{"norm_eps": 1e-06, "positions": "rope", "init": "normal", "init_std_o": 0.00289, "init_std_up": 0.0123, "final_lr_fraction": 0.0, "seq_len": 512, "doc_mask": true, "steps": 11261}
MLP neurons of a small language model. Each row is named by its layer, matrix (gate and up: input weights; down: output weights) and neuron, and shows model dimensions 32-223. Each number is 128 + 24 x the weight over its row's rms, rounded and kept within 0 to 255. Numbers have three digits each. A neuron's up and down rows have the sign that makes its largest values positive.
After each neuron's rows, "fires on" lists the tokens most often at its 100 highest values on Wikipedia text that the model never trained on. A number after a token or word is its count.

L4.gate286:123132162124114106107106126144094122089101109125139188077118148133124114100127103124136161106124125140122118133120121166123126108160090146116134108110113091108138150152085074109146138134116112125167107113132136140108132141146114146106116139109133172176148120099099148144095118132202096150111135128109082123137116160132114080156110171158131145092112156136120123141167119103126147117078138146140146146169145120147116115183094115143157130136130117075131115164129105135097120105097132129128131118114095144174165128195141144076108164135094121150145111147107163162092147125156110117
L4.up286:103157173165168136134111127107114138119118136104103135109149154128103151159141098102129144174174151119122087147155099100140103142072096129128102134105122129127153149114098138153155126089089150111138134116135104120122148111105136145106122110111134121144117141112122139123152110152168099112170140133121130107142127136121167114139108150144122149125133168162128129094163126153137115109112090133154137142137136091111107162119159128123138148097136126097106099120128157141119107156161167152140168111109130139135086158130149152077139135146141154124118136141153113134096134127103129146
L4.down286:096144155124151135109131125143105158193138125105125099157155143093133128134118153175123145149167114129185130134143111116172156103145170117128143120159135137132125120108140145146139146126120145104136121118109124131142081147146130087076102154113141111097136123107135137072141113142116106116168157146174101132178116066161151128073131125124117111114127155134113144146144156153133130108106129129132085128107102130100145168109143133109094116128143096203123136140150115139138124182123122145166150120185118100142102123144122108137102118149132114093122129056095134094157062162089166122
fires on: ")\n" 26, " by" 11, "or" 10, "\n" 9, "ic" 8

L2.gate1607:112104168193147109153150106127093123120152149145154131107103134129069099134122132165116148140128167152143097155118133127133111199133099153091141111112186176125129057095156146095162147088107102138095106143141150133143148133117060096120115115124165160076095135118116088131128082160084096125111097144123107161138138155119126117076104110108121147111183118125124137127141125137105116098106125154103147140128133129134155110138111119106094109133102152155100136150121135138078139149131093121080104115159112107124117146156100129118150099132154093120159135147148125133141113095126148133
L2.up1607:097165183131156121110145151098126123117126113131118159108153140087154109129123108083105107078106141147169159166145109128102140163105121082116128157133128130120114169131103155135130096106137159145158116153138161136110123132089081141161113116155133115151165115113123131156115127120141114136157150096133100136150114139124116110130152122161107134142111110118086108182153123106155116122152113135145129132127164145147136126138100099097088168153084145147153145116125118129134150118132139112089104145105096118148139123115141103079109130104128093127140149120149121152121181088105130128
L2.down1607:090132140189126122092160145116108073096151128133141129117136117118088141129138141139138182126142097158133123122134138137111103158107150139152086114137145133096105101128132139097150116115108126131120108126130119102153109095120120105135151111125140123109118080109104158132129134157131150155144133127111137118180127144124175139112157101166127111106109174131113153126113110099173153134117172163071119134106145122138141122102121165134084119138115137159153122117113111155094096139136093122117100106073113128121161132112151116097141145087147114093147112142129150140110178146192145142
fires on: " N" 22, " Kas" 9, "aw" 6, " o" 5, "ay" 5, "Y" 5

L2.gate38:148130193116145140107166113104037147057095160157084125140118143192160136142127140126132109144121090127070082127158118116122121127094111097147116101151087147173130143186100113155091110133113131211126121155130123103140104124118121145158105125121141143115161158115139144129134115100174162117151116107114125122146118132128137133116179101124088142121160124130166155114156118156146117148085108103163181127117145088123137083162112126110140121154135085134149152129121155105088126094136114188140147082140117111186132136121132130091138139117146130141133122128157158117137145079115148112
L2.up38:098127126135149154143129094105146159144127082178125132145124087160142050125149090139134128147134118111116133139129125104152132134126108104172148140137120145150151122103144086136131131135143149105138128104169116125139102111198133104151156131137144128131143095124134143129111112129149119113107121138104115146188135125145102136097135134109158150106083145141170124110117146119153145116091150169123142128091082121155150120111129143155119156121130119126108096138137115126161072127122152135179109147146129120115117163130131121100102100107160125132085127096105141154082109160134159106
L2.down38:107115139144126136142145110146143165074125127110096091141090124119125140125115118075088097159121090148123103104171141101112144127119124112163111123107126134125142125119122106139088142116112131128106142116118130124154115142113126062113154159128153152144128162139113120159138140112135108131119125107109121170133138145193129092103154109101150131124101118143122131130123121128171118123122146133175115132101143112109170137142179117118050123143112163161094116129112140159093116102098098061138118150123115164127125140096138136140136093134129091166118149126167136107115109133165198120
fires on: " most" 22, "est" 21, " main" 8, " top" 5, " more" 4, " Most" 4

L2.gate1994:111145125142138154137127115135115137122161134139113155138109118136122079132100142129111150140155175157126090183087137119189084142117167112126133124157106076143151109125124162116141092144069162096156131128108122158124159135104070149092125081090110144147105149159107117055107133141131122143136115139165111160135141151119130145110125101125136181115142150127105096159133139106105112126169153143125142184172156164154138119099090115134090134133124166127134148124148110094116100157161138137079110160123105139132094108119103111100137111088164100079157142136093165111115095069112129141
L2.up1994:161117150118129131109135129120140124146131117132182076114113166134117133105096160117115154138177145139159094180089153101145156157154120137097067131118132075156133136123143155123105071132099147123158152086085115140125138114090153164109129063130121105176124146132135172066108148097104126121129103162196118139135169119091161127110113142129146147084114125096106071166139110141099089111173121170130140124156201179111163118110126130112097132106107121118149102105147120138104096131140114119076121161120115128107140112128098117139120095094134118152120114169097130099138091108141107153
L2.down1994:166144163139153127131121164113151160071106149129082081104099170128110124123157114128094148119150093117123168092134154162106168176115091137122094164116165131113100135132099094162120139148166111157148113107108126111140103115116165126146105160146127154139129114105122132161147140119111150126120159120093140106118141115136149158140114143126117135133118132140147146112112082173095120129094104105118123100120165132092144120143165122121170144142104101123139112106115124122127091113083105071107138085134130103134148123118177124140140129137103119168101111154098119084149121139118090137
fires on: "k" 16, " N" 12, "Y" 7, " Y" 6, "ok" 5, "197" 5

L4.gate127:185189099131113185121125146169141128120148114106105174126119140112100103162124105177147087153127112143146120146160097161143108151165122145069154101111120098134158149142077168142133121132094117136120095123135146127124166135144085119127103117141114099133118120134100121147124117108130136129138112107137165129111097149148130170126162156136113154164129121124161103129121109114122146203139105110102141140128148120112162075093112119144125110142111134134119166123092149137102131104078100134134118151054161160094106181091096116104107071121145114103126120149149155181132202093116152118
L4.up127:138120097139127109114145152127147125143149152098125082167189113135115111078172107159149116136096116138121147125092157137072129118120138149123060129140125100102101116163129183165108103150101155137092131158103065097113120121156146112123117144082118100143106107143113138179141112078150120102134140133123102109124103108190142100152059092138169107137133148135116113147100102091141103130124131131109102113087130150131148123147134114120116128120108148136123159145113142141126150104118139141113113153113167118089124127134144137118136164139118127112077157147111128101119135119131163129
L4.down127:064128130120095133134132134120127127084121166145157124138205155137140142136156133071118154082123163119128117114137139144117142091099159113135128176120128149125150104082143119123129143171132166134150141108136109103173093159122178105119106121107171114123105100115109076073125132101149145098142146129139119166144129128117135097133081101130117127080146109066129148115107140150094107118097140134165107126129088133126155156154144125136147097130152130130135067149156130123129123138151138127136124102147095083166124078152113089171170090165138133142140124108094103103138079131124140130
fires on: "|" 45, "1" 5, " place" 4, "–" 4

L4.gate1241:163085114109125137158104073151110151144135104100147112146115112148162145137153109123152117112128110094104131106088147158158117124145072133118155130095143118109125081133087129093141181119125127113161151099117125103154079114134114138116100141156132137162122127159123111135135138071138104157102131158100129129104126138147125126140077148098163141114134118110110118121101163151162120124082134154099095130102110165112088134143158133130184140088126149137072106140098143155145132128103128128126162132149129126114154182176091114113114104123110131128140160089121168149158067093153137133
L4.up1241:133111117132146155121151150107110111130149166095134095157135114115137151155182144157142141154082102135127136131126072101143097158119125102151127123125126127114061110127157156107116097113105151156077140113162099105123100092128132167132145141092136100130109094133146154135140077138117166106134112149149157132103128122138113116111097125119176133136130168149133146077159130104087077063118110113135145155110127145092130133129111142118156162109102107151134113142181123137106087132135125134142139095134138109147150116144119138141189155137130127049121087145147112145108140114134178164
L4.down1241:119105104092152119102106112178122123128113082105116159101135128116150100128161076148090139106150150124122124136150138146143147141099102146118125137101111127149143164112135094119070141135103144101179115136155185105155147127108110167096110099143122169139122123155131138166160173153137123172085135142159153109132150123123135163144097156121123119151090120129127119120144093156158154155137137158160105096164144150158130171121108109150146125160128132169142176154125169137117125102117080150113122143138138120092139135149124104137086144093135139141150133165105108127127118126146117133
fires on: " |" 34, "an" 7, "h" 6, " that" 5, " Vol" 5

L2.gate1304:138116115124153158151155139141128097109091085177135133120102141141127128107144164136131105144078096144102150180105138111122091160124129155098115130109097055179119118110132113137125164145142140130124133115134130150140114114177106100133144154153084140132137144130115120115113100094148074091120135114120144098109113089143198107131139137131113093073125116102146147142124137143119151134098126133132187154091151109124129118130152110129132128143152162120116099152128147094092131176117125106125113128126075078139119149099110159102112084179130080118122103146139138157143118095151105164
L2.up1304:109112119139136105135115161111125182147082108137083104144128110130141095131116157160123122133120118127142124088131093132122156126122115126132112150114174103156099163085148140136140137162113097099120155117126101142151135117154119159155116098121165104125149143146109147158099121149121167087113098139144102131128132168146145118111128099131141105137142112158156143121115139094127144116168106146141119090156092119139129131154128173151108123105132138104111145101089129106107153171129113146103100134129119136133123143170118102130150134160142131159125091118155119115150123117152118164
L2.down1304:106130141108164096132146120100101163046122158131115121127153180096082145121104125146151123112149186118127103126109118163117132145164133128143102092148124136113170099154131134142148134116173115158180102150161107084172160122119138139117160154134069148121102114134143087069085172116094169114095127143099111118112110146129136135142149170113119120125124140091121150118160173135127128126130144115121119129114121135149160137121076095115169106089082116114128083152130130142158110124112089104117125124171128124138120142112181112130135135114083128117165117146124114130112135145129115135
fires on: "," 28, " \"" 16, " well" 6

L4.gate160:152121132073139208153113158162122119088142125133078176140181131131125119119120137119113147111117092150096093123094117125111077146137130137150142121144161094137109101158140133179120143194078095098151119160139138145096094100154113079133116141137157170119123142169144128106153137136127113180136175091150133138136120114162133110161151137128116117099116112157140151083114159149116166095098144096131191109095110173148153110112158171162115135102129137138144183082154158122144137138138166128127116137138165113138090117133121105168145098131093108098119097116163158178153155128089172110
L4.up160:040162102157075109133094107126125123136130132131123065087122111116077079076115128120154163108106124142107174125093076115148136121151118141163144106141175125118137097146156151104166101138150115125159104108124132090145137121116114152104158170120103150141108134115140153173107115123127107092103113127163122134139125170158149136107110126152144130133107163144169078125131142102141111162109122171146111123121134081134150098112159105148135119123124108148117108137120095122112101096162120113116106113107128120128137138178119136130110122117156095145162117108119165128122093133101129143
L4.down160:115124079085115149191110104170089135133174122128105107126115115125128154132071129088148140143107134087142101141154121119102130142108118171122076098132108159152114092161098119139109134119144147156120131080134124101139109111123121097119116155119127099153136127109126155093100125169145142146159104083140124162169074098112129108131139163137133189116134130114145148157071128137101174109140156106101131126162093123154095118181108132154101134106126175114154135138154096111173144163135137081129130143115127136114119158129116077128153120141098073107148110111124113154125128171144135104
fires on: "," 45, ":" 9, " from" 7, "." 4, " (" 4, " first" 4

L4.gate1034:126187150125108106112123082120122131058155118080124172111124140093133109120129137140117161104174176132097141144135105138158111088178093155113130157123130153147172132126115124090110107092101142126150123124130142126082104170095083160126136082098144164144152152134157132122122135139141107140096143138132151179126137147099111120139146130148097143135191152119125154160094124120115143123148115106125100100154119161121050117193072117155165149132132110096130116148113131107136138153091137169136133139077124167150127146126158132103144133132151122160117136128143128102100142122122152133
L4.up1034:136172142050155121139133113133122127126146088100125137102085106095105114097133108141108132064143146121102161109160143167097151104128110150096144129124116133123137144130126139118125096125137154146104155146135137117136120100160119140135114115120132153116162117100156126115082131129146173134124119136123129091102122140058100179128122118139094175125100143115171138167101112123086162101158102111163134122140139132106141147113097156133142114111087093142120102149098129118130128150113147096101087143095126119101176099135147113107093160123157111140099145110114129080140174128153190126
L4.down1034:082135149133134134138123109099124135116113138130107136126167132145134135183129064141139131095126130112169131131141150121141174144125155071153164137102156126119110133096168095130119116115138144130148136118103151089081093106137131151080115145112132133095084155113133142141132099131124109123116105149145120127148132123125152161095133100118122163163138119109187083125152124151112126125109111166135113113130116130137148143095099160153102085158076136199138118109127103111131106173166079091153086132145128092112142108140129150105107127131157108115093110118133155153115110169124159114
fires on: ".S" 12, "k" 9, " Party" 8, "-A" 7, "-p" 7, "t" 7

L2.gate1497:118175146129133117141159108133135074087106130151142118130101151141157131094123127194149111119111157145105069192071074119118101119124114128132124078117134103134095134091118138123121138124111101153106112120130140138107101155134083125150168137086119115090122170142169130124133090111125109115155129137130097112113095090124110143133165142092104122160153101099166134144133132106150126149140108123095116074124126119100135154155102144114125095135162174170109147118098178140117082107158148135101173101105062120125155159165106129121098157133136136116136138151159119112152141110097085198
L2.up1497:139141110150134149127098088118135127126142101176143107107115133142141102134108120163162127092106135127143085138098119115108148146153146094107106099106158136114114143106145182152154122132097159151103128112098131156129120133131129150128131100138114101090154083132119155115141076108124146126136121142159121137128090095096069150117149118100113080121145153114164106154108143130115115140088124116163140102096162094101125072193113177121117135055169183115142125146156142143112103100162096139144166124133096123119120151111113064105137114100120187132083149148108086097131146154125170132
L2.down1497:102107111146161113137129182150145154156137166116163156099131146146094119140147098103103149137172126148136154068112134115146099132107132148135114138139148150134131155123116092097123115125153102093168122134140135094154161080137123129096132126153171163165117118123070111144131125157096141105098118138079142133138123168166160118124099101117175171113113101106101128188130096120161099167141165116153109214096122175140111135120146119129144108159095113104158125139109105101153152144070096148065120114097163144118128070138133197117147094133163132121173129135108144091123133132091119124
fires on: "," 40, " and" 13, "–" 5, "ision" 4

L2.gate867:096110125098114131138107159125129129118076155131118158108166157103142132115135116139140154156153141126104138167134079131143118169106117167109130142129134127184109143182110134139142105129113138167153099130153156169164077137112134125133168162161091086118165131129115155116122127096111101111124171140110143105121105161120110112163117140103149127167157146092140135124149089130145114121088156137174100148128116117163126102129122111121144119160167119132113125130138138121110130136138105152120137141075089135097092139139114125105123173101117143104105147142158124100158137102120116094
L2.up867:170189146090136125122133159125087071122119154112142136119155098146131149131126137173142128128132128111097146102080088169129124104126086103115134146105130131161105164104106133123120118133136123122145123117118092114130118111140114132109095131104127142128156109118180125118106098127128115128139127136169137147119141110115123137128083168129118106124146148129149160155106085140137154138167143120118167123112101124159150042126133155126163152106129176150141146080127120119096094083160144144136155085116147128109093137149117103138108152163125121160117096126121118075154155116175160126
L2.down867:077105091111164128146152166140146165070099121129116145163159161108144146115150135123101133171164122177151136128141120108127118177092202144150153149162156127132126136152101111127145179087129105094111111122148113131195141154163143123111138123135153118115148129079112135095123122113135108100131147133086169100166132121120121124134126130122140149155128128085143142129179111113127110122065132118149076157127143147101089128120118107096117094168111091112119092180125103089121132107081096124120104170115115138127132104132117135098134165111176121146159147103100130131153148156090148131
fires on: "," 84, " the" 14

L4.gate523:154154161108165125132102129104104100096141148109112071139149121098155146133123092106130132166145142121128129126158136099112104119126137112094147125144091117111148119131129102086129152143112123135138151145103080184116077089131152168146138113143146121089149126133084083112141180144160081115134115112101172164115115140133096139118127095150091143109102108148110144174162110129137097146097148128137182145140085190152126119126165072152177088135107124156124147099120131145115141122114135126128121093140118152092096180069122115136144131142151104172169141138116126165125132089112138086
L4.up523:189127167096138068121166085157147097122112130122133117107104120116112159122118124135051148156133129107167124136112141106120148139133137124108094100135144133128085101095114148138125127128159111163092107125116083140129165135111138164166153126145169112106135175114156132101111134159111119135138122093135140140130149102169170125124115135168088121181123118120159110136159131131118100157149155093142141147117152124155131085115088119090100119155121069161120111162116126109160134125100125111130111168108135144133104144126117164123131108180102128155122123105116086131110133139176118172
L4.down523:153179137107136119155127140180138136118111148088145131105127161155137140133122120097150111161126129118102092126112142157093111142087141117150119065144109134132148110114119142103153134142060162076150108120130160123120119134110170097094122117144086097105155114107132127094117119105124149158123131097166123138078145105162122117107109093134119087113130133145093120153140142155128107142119144138145125139192097125123128117147105125175124143136102154154138143089128125100154123121106136130162122114127116121088135125160115108120109115129099079130116107119074116110102124133103145126
fires on: " " 37, " (" 11, " [" 10, ":" 4

L4.gate775:145139130106102133080140140145114113116137114116112171121127154134111119124117112135152111109133136139082093162102135142106076172166116123100130139077105094154123166112102132114122145140123169126099121175115177148127128121127104097151126116140120152107120136153082119117124109105135133121160121143140058136151164102147167091144129130124109121107164124100136162142102097135123120089093151123148135151144156143117135117126107089118122137104147117127105143129155105113123165163123127127120140118122089128121095119127130116094101089105124120151099130145096168093131138133129132157
L4.up775:126161132128138158094142145094120131105108132069147130124144114099122121096101104162091100142111147122117106138121114198140134149106151102171151133157111179124126108119132128124140096146142153126136138177146113118098126094159167091129123173110112141133170151156163104132101099121153148078141122146098101160143135115160151138133142126092066129089094150121165182125136107133153130097084125170101100116077166120104126133102146112135137148140123144125143114108118185108142071138146138141132109124088144143178152174154141128163136113096164058153136163135136088121074138157146120145
L4.down775:125123099100134142123063127114131109117126097079184123114120135147101119153144096120167076112093108139133162085140156139110148140124163118141142106071118156108146138132084112110110115147128105113118126135127119161146124136108118104136099145167125117128144155118092126109138122086179173113149141143133120152149122141155147092135129128109110142081132109131147152124109111152133082166134152135163163173136132103105110108169110166145113122124105157124107084134152164114066111124166127155150075094081138107145112127146129116101110139126149105105096123095096137159099120154125157108
fires on: " and" 42, " most" 14, "," 7, " more" 4, " &" 4

L4.gate1058:147148131141102123111088140163100105095157084108140151110117106117148114159176097147138097103106141079079134129149101094135146177139133129145130137103110137160151115130118102121136160115105138139143083125115133174122094143135115142150130141125162127186108128116107128129111147149140103098115140129108126161146093141141070160144118134158137146125163136144126100136155158112090127161117110121150128169139069124160110147118096170135129112150083106121143165128102193142124133149197137089092093123132166161085131124097140151093114119138100168140149132153142157102108135127124142119
L4.up1058:133111104081129123139142133115144081130134113112146139108130145116134140069130153141117117089135132134134133155143124133118124128144196134116112131107127130127071134129120100141153123123122161106139114134129125121141083116139109098136147098149141093113112131125117113121111077084164129119144135083134114167157115114098094095094115123109104150178114099152126152116092103099165155132159175103139146125147146128131133112100140103158172114095097130156106116124094152138109108132146143119132129108119120159130121105139139128100121147121123087137114152112108125099122116144124138153
L4.down1058:117153154154101107114109125154104130151105137165164131110129113108104115106140143147132134168066101126155147121124057135106145158099113110128122123129135136125097101136136105109138169125134087119069124102108129123107101117122121118144132140153118134111060122141153181115147134123117115100110123088145155128123151143133135106117104139158107119108142144129109118093116123066133148136157164167131140121125145104106097136117089159127053131067159143189105141144155138128134120146121132142124146120103074145098102139170116097113140121152162104139136115139132160138129150140135148089
fires on: "s" 30, " ins" 13, "is" 8, "ins" 8, ".S" 6, "-s" 6

L4.gate144:117168095160181154131107119161153136106153116117096135111150113138132114129106113153090145164170123178109164140120096184108117090128129105115147138135153109102146154091145103120122093107095152123142126157152139129103176131115121126098081117119162162111122141125155157134091071155159147136126102101144098151079131147152138112124109166128075148108117137162071158132180102118094169088082136148157175105129112150123093089135128113119129100136138113147149137170155124119147066157104117124143151146101150105169096164157129141121147127112102115141169140137101117154127128126117112153
L4.up144:118148120119129130132152113141145148134115127125135130090174123114160128155124176148087124130165141141144144129139124186136148112136161128169110132119100123088131149108145069115132134084095123146151098127135107109116118112121134115100116125155133136142133107131150141087126130136180156120099102109159133117077129150142143127123112165103096114149100103171179158091150110111135132155139119139138156133138124142118157114126150157122120079139137106146144121164126139114111073120153059157139091147116153142174132109165147124113131123095144151155123136130145127119152161132142109111
L4.down144:114148181112136117123108144135120132145145111146113154122116117117089132144125128134161118093133131078109103120113102132157150106116151158146099167138121155120153130144125126148135118132107169155131125103092104104156109096126124151100114130141153106097082098139147100102162127129131108104081155131169138128169098098166125134145145096128157063125096098144115087125148138116114112124154124114112130125158147120090125148125157152115148086143108163160121131156111171152115129131136100190123148142125089102103107086089142151124153091170117157174117148118112113115130127141122120135
fires on: " " 33, "\n" 14, "\"\n" 12, ")\n" 9, "%\n" 5, " to" 4

L4.gate1421:135158111118123133075149151107121117109115137151130108143109168157103108099098128158127092135128154177137109116134154185138120176100102146115116145088111099119123157129133081145153164160064093101139121121115112078150130132114097110149135113134094144148138098095158140130078114147123144100164096121134125116124088094128143100143173162098149168112120097139123124156125094155109138155132095099137175136133178131091121131094105153101101139149113145095138118154172129141136079131105148181108141117155115078143098127170164174103164130149162150166132147121104175114104131131101174137
L4.up1421:080115141097103134133117090123129143116127116112115142136121130139115089099110154165169156087103146106119140103098136137125099130146112148145125143154121131128106136161110105160160114133132127107162160125113138106121144142148121138125200120151108138120096142132114122106120116110148131113139123119119127105127125173090167146131141052107155124090113143109113128149115157136145161116128106119099098121206184132130172097145101085144164114142152129143127107164133089140154164138117132159136150116133121137126110156143112088125102116097150130116100157139142161093128111121129073133
L4.down1421:152157148128159150136156142084109131091127159126151114132150180112161172136172171098097115137147117136096136138138098134127095129155118115133130139132161149098157120131165151106139147086146170120112116175120141156144113134086138132154119093137132126146162130129144121133154154150056107155083173113132166121156177115135136144127113103189137105137119124075140108129171139133089126123136187122130140138100138128157117117093133135111105120129112145133120174139136117145145127132137129086155131153134135129131139123137161111126167117133087162091154086148103105131164168177079158134
fires on: " to" 29, " " 24, " until" 8, " |" 7, " following" 4, " −" 4

L4.gate1364:093144137137124135100121104103157141138143130074118088141092149102145163174174105130111109152124136110102116147120069132128120135127136092138144122111133173157142159159158103147110108125131096104143103162161149157100097091138139152127127119070134136137124094120101143153122139149115088095151108114137170139109115163156119125142120158106104155158142177129143131128162091130068126097111111170121135134162148135146160132134106108128116136176106120092120094155163108093136100130099120153111159087128129170118116127145108099083127115150144121103159125147153109093126108123121124116
L4.up1364:107151111097131096085159141127138102139122148112098113135072101133138136149146157121117100123085155122128128138112104139113161118105171092117103112142126145130062119068143149161114103119132128086097160133134114156130121077179151107166112119128130130140120165100124134121166122137084133131152128135168135119124142107105109079087170116117134126118138117135120116084132079110115109113170149108140118146163170149099134119123127070163121103106133120132164149100121098161124114124120099097162098112124160125150131132137123128133125159135142143062113131142127101134164127126145150118
L4.down1364:136108154157151137170169161160124157104112132178116141100134120143135103106069158111121145134133109144089139160149171170097112088135096149138144125114129131130111094129108120085093147129108131150157158124130124122112160175131145126149115122158120129108107110138166097114134165103124154190085183148149105163132126107162142150099146122125120090135117130116128130174113171116161163133108159080173109095126113135133106119099109144144149095114126096130101093135137160111149117120163136119148112165142136131147101106118119118093122098157128124128079133121141162172106121143149121141
fires on: "\n" 25, ":" 17, "|" 12, ")\n" 8, " " 8

L4.gate2024:100145130108145173084110145167129146108150082107108127135094097171099101199160109121100112146113107151147125099100129121126125159129139140139097122133093142155146132142125121108119120092115092141120092161151113125086099127108151142163127157126078102135128136122163115145097119152126136125116156126114124127143102127148142132100108099106106141118122114125131142130124101130149136057104118079087172127115111118131102173123094165121080119143130129155112146139168114150117112113150141157114185114116121062137129111151135138091090158137161129114134099157115145131139143118135124135
L4.up2024:093152116118160162154128161123122126121146121125131181153157106117126120114054099148120104113182143148164085149120104168164104179115150114152129123118129091180155150137118158125130139125129148105156122190118155139135102125137125127123123155152142077150122072161161142107119128137142122095125143067086155084127128106143128131136155199115074170153113117116116125129156077104135161129135141110133126131121126134159123089096157128149124131125111145082110159131156127131115157127144131159119132129101110132126126118156093133120075090109111125163115137089117136141129179122124122110
L4.down2024:110115150166133114113105160125140144182113168108117145149151109159134121118147091117096108158148103158179139101069122155125111133119156113111104093146148133114150120168172140101085118120132128109126115128101129095081098114109159119127154139137093156112090121149114146137167110152156168100160115125121098132137115133123146132095150103105143165126107100134150186166141095079149122083132132114135122135118117104071133129098114137129126086171101145139131176132136113091069124131170143146134111112089115106108127112120112151093076149111131156069125102176136137132110152082159134143
fires on: "," 44, " and" 32

L4.gate611:132132119146125131114120168104162134132119093122139158176073137153123104127102126174084148171073119107127094148102124106113133143091102103058159137104130125143178103142107149160126105123107084142108129142102095134140136138147128117151124121095098133135092119125180134169165133132136106111115121107113103134137118121141117107117146106158146124120151144138118143157133124159113134118126108161131151156137127151151128129145138104077093151131120180153133091076127125115137124099113156143111144111143117138117132115101136173101154155146138075143125128147134105100142154108112137104
L4.up611:139080147069141145118128125131124155144162098135136135116139152141118152092109112132129076123127121104142094091116130136115163091096146136123087134133119135169135095141143148117143133116107107125130149138096129067136160084156162148087154175095159112134106172144096124090106159101152140123188185114102069150145101145161141108111112116070125101150194160109141113112129144117126097093163120115133120127124118136161128149111123126128133111141121152077185129092095146133117140107132104123143117127148124114144145202100172103172097141156119187105095141121106159137117121091064100109
L4.down611:138187132129097188156132117142134161018135151112118123141156170167112099137093150111146137121172140175151159116108131132148093105136149138144137149113133140138121154112137150107143152097112152125171148158182119095052182107123124148171136120111182075125158172132101153129137135130153127123123095093113134094133126144123147086089131128114103091150113102120136158080112156106120111132132143164158146129102146134172098141102092121143102105147131128118124095125162134168125123138120166134110090138157098148102121116121131080129120140125121161161153133136109144117156164165115115128
fires on: " |" 27, " in" 20, " for" 15, " to" 12

L2.gate1672:155088138111160115151142097139068124119093102139163104137114129170148153150117115136108102130131146110055145132133138121165124087155122117129139134106160115145092117131128115131059146130136137124157149150158117126154151172120108145108125102142152099123117077161147147109143105129115136119116122115106114129118156119100078144116120135121121151146156152095170138103116174124104126145118140111147151144131140142098084125106159124115134151124089190097130142141141146109150111148098071105104118133173102138130111156175116095139119095159144124136121167077103129123159094070155114116
L2.up1672:157127134177149129118172167091123113124141165110138170157112112120110127105143125115114129115132114192103137161127107091134074157104156134113091093126117147149066141134162118129128131128139106107102101190169132116130120154126127101169146106146167121166117105083163137106130122107138146160159135099099133175159160161133132134106129105156147098192139108111086144113134094097167128097161103124079095081088115153134099151128120078123109082117113114119134168161175159196122149164119141162100150134128184112098101142174133129110114123106125172055127136158137122121128141129123143143
L2.down1672:150085130123113113105117117133125143128128116094138111115129132118111128155143128127091119103169161152132183179113140130124098108152158159131135163100116148126136173123114167138118075160135126098115185173112131140146152158131113155154121099143172133121160094142151133152111109093118129139139118152139128119109103164147132113153108081122153111174095146161113168117103131118109140156121161099161121128147133136101110127149114127106101130132107160133110152120157162121120124078082124155110140155144171113132128145157163150148135109159122161188126092076150139157164118129113143096
fires on: " |" 40, "\n" 23, " also" 6

L2.gate136:078155169078126101116145099103087142123144128117122150112140142133111141141123094153112151098120149118136110141137103112104128140151082067160117143161113126114134123122084149130144119082070166122166139118106101103098151128151135134121153110115097148110105088114100105125157125171097103097135103132137108145172065111113135119095172135128127097126179154103159140192108146116129160140082090130095116130076121122143143147138125110148129134129138187136101092145125115119131153112165148164135122134126117158116095142128191096090128116109161171112211109101075132147106120121125121111
L2.up136:146123127090152157111083135136149139131160126114135154149087134102130078160161100136096127146135100132101172098121124086123128143151149151117152098102073120126129119112105105116133124106145092069125115117132138083132132131142122098109114101130131127144122158114111081152077089109146162111148106123103130087136131125123154129136134152138089133114123127143131113089124124110133138160137125153143159126117144167139141088138165111132133127179103121113112134136167130149113160169088115116141085136124137118112123099072123133150159138126117169131121147132164140113142127115168131107
L2.down136:138125108176080136149104138132104127161119126129122109166181079125138141068096130124088121092124136144154095141125119143130155109107138123152103151151175160131117132128127138121115157114145143145181147115078104185129114150124147171099140144164131108133106110164125164114156152135127107124113130143135129142090099127124102104117132121097181148118114128158104135170096145129135123154126154103130149116122101102142096122111129151166094147108140142126128121168105104160173147079175132099137119123144130157146120146156150095140091160113117097118122152145111114138119091110123143127
fires on: "'s" 35, "'" 12, " these" 7, " any" 4, "n" 4

L4.gate409:139160127140108133124159126141137121131102078133114114116170063145138083121161169144095120150122156188068112105141112118113142122101127136078147118110125112129109092151171107104120161101166113122100106142115094116116140112108142081170129153120139139137186164118157113098097125174146130141105070132160091135119127101108132119088139120131174114098155111084126110148139121165118133141133111076157127135113089085126118147166130134118122080104102142140133094128117117162106134095101127078118093124137112147133161119147131120119129123124138144146171143161102124126113134132128168137
L4.up409:161110171133106085129159133134151132137157118116140124067139096135160136121106151126139135141105144109131081146067128058147108086137100160096119123103117157128102145129145112106145118116166130151094114163161144102168151144119102124124141122150119106157109100093139113143125145137128111175121079108113149116161155100148147143154120137154161115098073100137127113126134127108110094149122140112098148075154110077148129138127123142139148149093136118123130108137111138151090160118098106103135170117132169101111130103137079118112107127137135150133124110111116146159150142138141147135
L4.down409:053094123146141131096138142126143113173137125141120142133140173114140175128138111136087147098131146103163116121125143148131146137122090135184146151110126113121147099110124156144099135129087139136133136086155107155130119078151100167077094105125142133153127121143158123078100161124127123112125118092138107119124113139110124147123085120128125153129156099121124131137122126133138149106131120099132116169092123157135113133113152072115137126183142131105117119106156151084165170164131179112124145149151137145118134109090157156149149113113136138149115114109147147075138072124174118132
fires on: ".," 20, "." 18, "Z" 8, "D" 7, " South" 6